python train.py --num_hidden_layers=9 --hidden_size=256 --num_attention_heads=4 --num_key_value_heads=2 --head_dim=32 --intermediate_size=1536 --vocab_size=1417 --hidden_act="silu" --norm="rmsnorm" --norm_place="pre" --norm_eps=1e-05 --positions="rope" --rope_theta=500000.0 --rope_fraction=1.0 --qk_norm=false --attn_scale=0.177 --bias="none" --tie_word_embeddings=false --parallel_block=false --init="uniform" --init_std_qkv=0.0455 --init_std_o=0.0152 --init_std_up=0.0455 --init_std_down=0.00437 --optimizer="muon_variant" --learning_rate=0.00587 --lr_mult_o=1.5 --beta1=0.9 --lr_head=0.00549 --max_grad_norm=1.0 --warmup_steps=200 --schedule="wsd" --decay_fraction=0.658 --decay_shape="linear" --final_lr_fraction=0.0 --batch_tokens=[32768, 65536, 131072, 262144] --max_seq_len=256 --doc_mask=true --train_tokens=404000000 --max_steps=4557 --dataset="wikipedia_en"
MLP neurons of a small language model. Each row is named by its layer, matrix (up: input weights) and neuron, and shows model dimensions 0-255. Each number is 128 + 32 x the weight over its row's rms, rounded and kept within 0 to 255. Numbers have three digits each.
After each neuron's rows, "fires in" lists the words (lower case) most often at its 100 highest values on Wikipedia text that the model never trained on.

L5.up1262:141128146154168125166181134089120164159104128152114132142142144123116143110107121092144132117128178153086147115140151080131129127123095140127094101153166114079093136119111067168130156084115112076145100090074150156163147170128126151131105078176107092136116153153138107136124178132143127150150137146136136150086079108128123109145124102105181099132061100090180137090171189136151135171074099158112163122183090099127158162204158160141097125107139128111143122076151157108142063109236099154089112097043127104163075093148133081178100100114063234132140091064089079097121161177165155128143121086140110119107086089109148174100121132175142117132160143117172144118117151150192142114126089098175148146172179181143132124126145124126117105122062172069119086184095123174128181209107134
fires in: "and", "health", "arts"

L5.up59:115141122129178121153119099149128104103128113173116150189107152160119130150158189155146135096126128138124049168146191080117170132095118120132095153178130140101060120129127148171118093169083121127155109099065108167114131069143181131202123139129144101129138208139126091169079147140095080135216154174154148087128130113202153088103123129127101110166094193162154107172105188124113120075161134126112081111156135104136133156118111166159141157097154148109159124099126147160126099069125143137146108047130080103115138079162096183135138190141111174136108131101133148114163173109105108083133092187092145174074103080202093089137141159139097125137094091118156116132092143132128177083142080120129073179123144124144073144185096171143099141185127090131104146146104189135139206132172161
fires in: "which", "n", "and", "it"

L5.up769:044118108178160125113155133102164105096111147113133120167057104094136098077169125121131081167109136129154165116121167091133133110136095133090165162161134070193089148127101127153131137098155126161104174127126168055124168124157141148143159152134114167158176145111089144106145142080175164094157069120092119174110117153095125142133185122110126104180179092069093132080113126122087115138066136143145063118161150189110143148208167115098144143118140164154151188097154151120054157083134047140159126156075158095156081086189138114115154129121120128091162098169166117159081161113169052151131122158099144052085090152143129159114143147085124144127135107144117164092136133150179108132146143176147116183123192083116062141132103111076146100170114106162105170134112136056138164139109156
fires in: "california", "received", "and", "several", "ground"

L6.up779:034068062182164079156097171095154072049104152136150107079109161154120139090093120153108066140192118091167131119155169115096179119112152131128165126124153142130125068115140154164119110118149179129155120130115126167125137131089205134121145138174142161140127108108156127082101158076166132157114114120153100078116120064101111079129139190141225180150069097184163097112146107094092100056139178216116094103102148152178135132126113135132186153110189084129123154121133084134155148106108124071116098120129133183086205146145117139128106108166119113119102124115107172093085165153119105067194111139147123130152148129105107163135121182134109171141130128117148133135118155130123186148147100103156138096140121110135152153090149161090126134158097201150068094117172139102127150095083154
fires in: "out", "university", "as", "now", "side"

L5.up1284:125083101199143124163151131131170119161107120132196140110137188076107085071107129105157128120183095223146132111107133122127134191100165167167146143085174179123176080096080225220130153100092108106153146147077133080138119076166161108103102094121122111167090110195135142130058145166132122146172108086081081104131116127196111160129078108124092128097165167103121102170173109151122110166107131101127162126137122086094129139177083115197133134089152123124115101126097091056086126129096121113150124132148183131163120150115124136177202109177127100120136168125076101118192140120170126167204185135169109102109167106104109125125132125146163153140110148113126121092101167132126151163161118152092071111106118145158092114137083130111183114130133100132157113126137116198103128137087168
fires in: "was", "is", "became", "also"

L5.up55:076131129133000116152121129111145138066090135121093124128121092139090158140102138185074104153148126152089165138171121088090100123095160131087133138167123147211065112128094111126120124096162122149145134123170167148147108115149115136115146116125153149109131141126146137127139088103135138131153165133123129093117103125096103100124146150172145217076118169102088077105113132104096110138170156099092159117135118099051163095151118092206091179137164118092121100168158117102082138180093035071160178067119130138107200103154112164112118126123101049206129144156089128179124159106145136136086137197144162138159143123089134098198144137115101168129148122156169095121160140105091048088134156075100134155115137117141106093120160115181067137118049105133133128108129177153146085136120145
fires in: "in", "representatives"

L5.up1362:216204099106171163128138108146162076164179115145208160140133074138110106140114145130125132126143181108143138113173156168093113199157151145093134158168142084132085124154107140094113123078092119118143173131110121116124162106123138169112113087117134145131106133073178198127101101127157123089156119131110109116084140107243098128101077165151123076147109115151112164129142101134112154139181127068199116110118132067104115111138210138155148119131152149112119150098135056092194149094129147110177120147160106124171086163124146109128104098148139069155113165179113116154168146138111144144136149112130084123135147113146164114159136181109097082108159073062105207143094114101115048087090139144119134150143205093155162136136107146077144138086089162116194175115167141188146102106125121
fires in: "area", "was", "is", "are", "department", "very"

L5.up539:110114102140148090122173151142184110133158122164149106177103086179125109131183106112145176116112132122067101102101086154068134103138120098094163158169139145069097142184172137136182127123066093154142135094169100179221095146132140117173176081181112096166155109119100109117172109100104089104101065114135092193105151102097129084100134158070122146105131164067120103144150135117080111113131139083144103189145124119132077153126094118100158143167146130157127014182102110167130128121123143150136150156168121151189128075151111099063176111111151103109083104184062087173067109186121134151106099136088144154131149112169131167133118103116132185110164176089120126085070090087093126114136170187072150114189143137106106112146142124122131121144147071153122156110130123145085101128146098
fires in: "of", "to"

L5.up57:194054135100124110137166128122119097094129112132115146205059234097142135124093071166148108140141092071155143145088125092120133130132086172160172174127162126163141110092123145116166121103117167113140090176181138128116159106096137133128173160131120106125155118160157147076061088107147147115120134120136194112141140071110089098118136084086152087103118181093065107107149202116166131069129087090148099107086093107075123079130131077158126113119105202156181077167120111107147090141137134139153105135091091091132178150198119170153092151163142146163096078081145144176110161117089167141167122103151111128128137130160110165197116159177128076082121133164127146089137092104068127202098119112128130166123078100131094101175126171119116098099098065116144123100156130100152128091137166
fires in: "and", "that", "kamilila", "daughter", "girl", "president"

L5.up271:139056122006094107152127060114083129127162136116126130111180143066201121114127147135132144118133124102124154147138153148103163200102100103126120166156115179120101123178128129180164123133133153095125151079089133143146072126133119182098175061111143142113096140157153095098138150158083150047152118164164128129085106157121109101149190129148108103082120156133066120108101110151135146116147093099122109143076107123154175116132071157127143069143181139105145167140169068122144152060154126071158129143148125136057094096144188141193168182101152158151100151165115104131153112110107129137144108138107103147141166175065100138131122141190103139120169105132206096126055151144171127131084187113140173165029128141163147136099097123126124103142112084121065130139143140171089152112124130
fires in: "and", "which", "due", "later", "department"

L5.up759:114093139097100009157123149143156074135111100131143111115126144157132188095152135126123075141111113136193146172144132167103151116116147079079159187148049121051185162161162140170126114137182145144156157118160131146087104110102141060121147136078175171064119055134113121134161136136153163115124102142156095132123136107092143086133081128125089153098144118129090121086126147156146108164175127060165126163111143184159094125117089156102148081138124139134072080151116117055143099129141187182076192087175148128104134123195181133118166115153130125121155149134121070149147113126190104105095157128165177172073150098150150122105071139143166133163125145137158141167138101073151102158111129161185104117136100138145154100112197154128075172152123145148131146102063115125167136146074086
fires in: "during", "both", "since", "at", "debut", "begins"

L5.up1356:162103132120107097111145170119126110136128084150190112138119134037140146100160098098161151142161156116136083148094159098119135105131159119064046087151092117084115120149144189138169147090100186095075109143083126126119166126100134194180102171168137102088092148105190136127126156172145149129155119158150068111115171100126133132138176171128111104144146160158086092123124205142134176099087119122084128134165093133087179150091169040129080090058146063148109113142105086178098127162111121091094114134094126110093146123105206176132102166108145222111096111120165061132139063118122153087153123133101169074099075103174124137179151113088104092101115115148143147130128075157154132145151091138160160088204108165147159130088145155150146170135125080121139118117143097109096157150139134
fires in: "and", "they", "we", "or"

L5.up1355:139105181162136156149189077155133088126109135105134131145086147118086185081157098069169087140140148118137147124117155158158113174136170168167146097100118120124092172147141048112125122082114152083055141059090130160140134134169123192092138152094128153092133105141106132126134164143075113104093078124108159116111136129144101105084151086097118172162088134105170146143144115122132130129179117155175093123111129189130141123147141159113101099135085117187160132082150088146144195122166080137096117116136157108184105117172118133131157105162133137114124103132115120233081124090090107149139107107168179102187118131120128152114109147092031176127131101127128124131098129144114137124087149137009132163169079138073083113091095096091120130088185108023129149149088125102137207114166110
fires in: "became", "of", "in", "won", "appointed"

L6.up309:121110104101138090150135087089131086157097072121149126172137195106141145174097144078122147131123106109104118069132160108129172181132093154144124066114122083057097183161165106153103103124081137156130160133130130106140138113095099052150131117191033119099063117082096150146158064145126108133112102073096132134115120136178131082137097107115146105164141085102136154134099101104137069127152113092187150121120186139106103132130125087102175162089182101158129109099124129195084072174079162125145153139213173169154140098090126078126147147131122165162113115152133108183140156114145106163123120061012159114116111104136188067116118131079119157175114168119142110082156106180123095115136090144124096119133170123097196121161095125140111108152132148074143082112151133054131128140130138
fires in: "and", "to", "swissquote"

L6.up52:134131123185152122140195136093133069200097083102104142135151123169091113116113170090206179162086165138109128122185142127107107128130096126151154195157104166087156165127149105109130128153106123122101106135175142088137095138119084190137115127093138125113086152074174057109057145111107110126096082135110132131152098100133115095093081153086140177118109105115134132081069177114102134133136148094147161169121121133121118106098158131112128120117095124138105203091080142138138138109151112127167119149140085136128146076214136053125119105102156141179170180104162118136141126157152083142113131180124148083133142108153181105101078166179061113123183144145101097094127106064117162126126137205067194157191164137178158195086175119146146159112116079120167064109091161107158121121080126
fires in: "of", "by", "in", "to", "2", "for"

L5.up206:113145143173048079160139168186133139130126095103115131178118042162126143156130125115164129146181130133122080099092095121137132145127126134153160113104118144161156151170161084157098116121162199128168180062092126091121077106120200105091101182133170132131154137158103134148068097135111127078164124114137133114138092166109127139137136118110153126114164112121148118084076125172151158134132155139062098111157112131064173159129110100152075139058112148185101107145150098175052095109149077180106108066153141098181143140118097148151161121132138115134112189141120134130127135230149125136119131147137125151220155138186112146091162151105134132173102122122211073150082135104111099084162103144152158115160134181132180119193107080127113135157125149175158059138163104083146118183093158
fires in: "his", "would", "well", "served", "its", "telugu"

L5.up12:135093127113047072149171149158066139123109148115094070160140114122124158131158170107151121109076116161139108147105131073135139171139104180118140160113160102215094068140044158101129160111051163110121128123124121148138106104124087188146145141150172119116162133118115139102100128158120139106124091100075185142076189096104129160144156154141176156115118158196071069149163147082065064136134126112136148104066127111077146134131141112132139149108105069181102144077184063104087113071106145125085120098131073071155104127159129158135167138105148134162141136103087131168164176146093156094141140086073123159115157144154101127137096118145113128146181152101158082121105097173137080149137114165046178097132174124105073150128170122165086122149115156180167128173133132100081134140094169
fires in: "died", "served", "said", "and", "appeared", "that"

L6.up39:133103171128201122119162100162156049105084135131151154128166145111137154130087123119111118131114122156220147131161060121149087191122155141080094151150083117112146136081108140127175078114105086151116092089105150102105097092109175143114101118094143113117140074133105134095165187042130114220140155144170124143179067101181155162150124100108128139074095156211148117109085151160167123112133151161178163141123076152105076139128145096097142122129193144155169117096119101105182145149144154120101112091134173058076109133086164184123101141118099126099127115130050084158118123131124140152151109111174153129173072102123092084119199147151063132152190107086121130102086148100159060097146131110126181166165095111115165148143142131099118114124137123129119129106125097189096097120095176
fires in: "became", "debut", "politician", "on", "as", "uefa"

L6.up1404:137035129128100173072102093140116107151132177103135114157118229115095164171116111137128204143128147141139092153213121133133141134110159090154141101154114134184128095115139153123114099098132154120179114162145186143118162092115155133159082077074160118160103054130104118117159118157165125127151110156149126121080142127164160117163106144082108141090168111160107114145150095104118179129137125122147155071093140129149122109133123135134133134210161099204140097112084155134108091055080107148122130119133190052127097188177127112177085117186081165122127135135107113171155195097152143084123127096148070118128154137152166133184198187121091093132133152138158125060137147108098129143105129132140152139162141177152177107112131152124183158169119212084179071161134155166135160149162111
fires in: "and", "in", "of"

L6.up681:106049104132100125180144161103090105118117181138089142190127158110119165142135213039145127155111200110139100147139097114130130108107068137074142099187130148108079193150128094097086065135128136054128177123149171075164124160123122143108104146159155117183133077094127082134105112151109111143109130102105146149142058118081118114101072127128114115157106100106112127133142079113089154136136182117149173137082116168114161141163186122120191171148078137141145098184095158123094090087130145120121141108137114108146111164135089107107164153105113152194146148086168137182150115230120130153120123080132099153157109070118079110114120154119049150120191125136127178146078108148140127173177128120134146141193124093144153124113111134051130069072158132099108135129094093170101150170138117
fires in: "between", "to", "of", "about", "both"

L5.up1406:125103135086092127119159178131074122106141129103123177093154160131146137138100121116182160098145126132113158224117115131110147158104125160093096146114113092144132096151085122147128095068134139078102129139133177159159122106139070165110120151096138106128121139102194186146122098116132158080138099186104116192166218169164218174112074092194134229112143153136089131192137194146092142140061111152114129152102147150207150143110134110082120155059099127115130107207104131096106068116176115129112096139146136111160107114154113159115165108155103154120099104115100126113102126164133080109147167108116148120138163130127110181129150143152098060108151102060144167093131182106135099158100163117116083091188100158166069089134151160156125141114083097162174095139057142134140147123130108
fires in: "at", "noddy"

L6.up444:095150209106119121110150146131172129147129092172134169100130193149097104088140140152167143107070083152217138109160148127134111166070129169100151158131096098162188124099099131083111091118086125124142139111144172154147164110209139134096166158122142172125136104101078155082069099144134170095133084119149127154114174121101090148096135114105134165125134087190100128086098166043126142138143066151212110122115067074108142097042086094124109133149130119167126187089113185111115152111134123145126148138146154153167079070118085160122127132063063147154193133157060115143130170205189125103136115159126122132110151150121108111157103146134127200173153130082110107166106099104090128102126145124105153160177125139103141119164154146141124133182103106082109095152131114174187128083118105
fires in: "as", "has", "joined"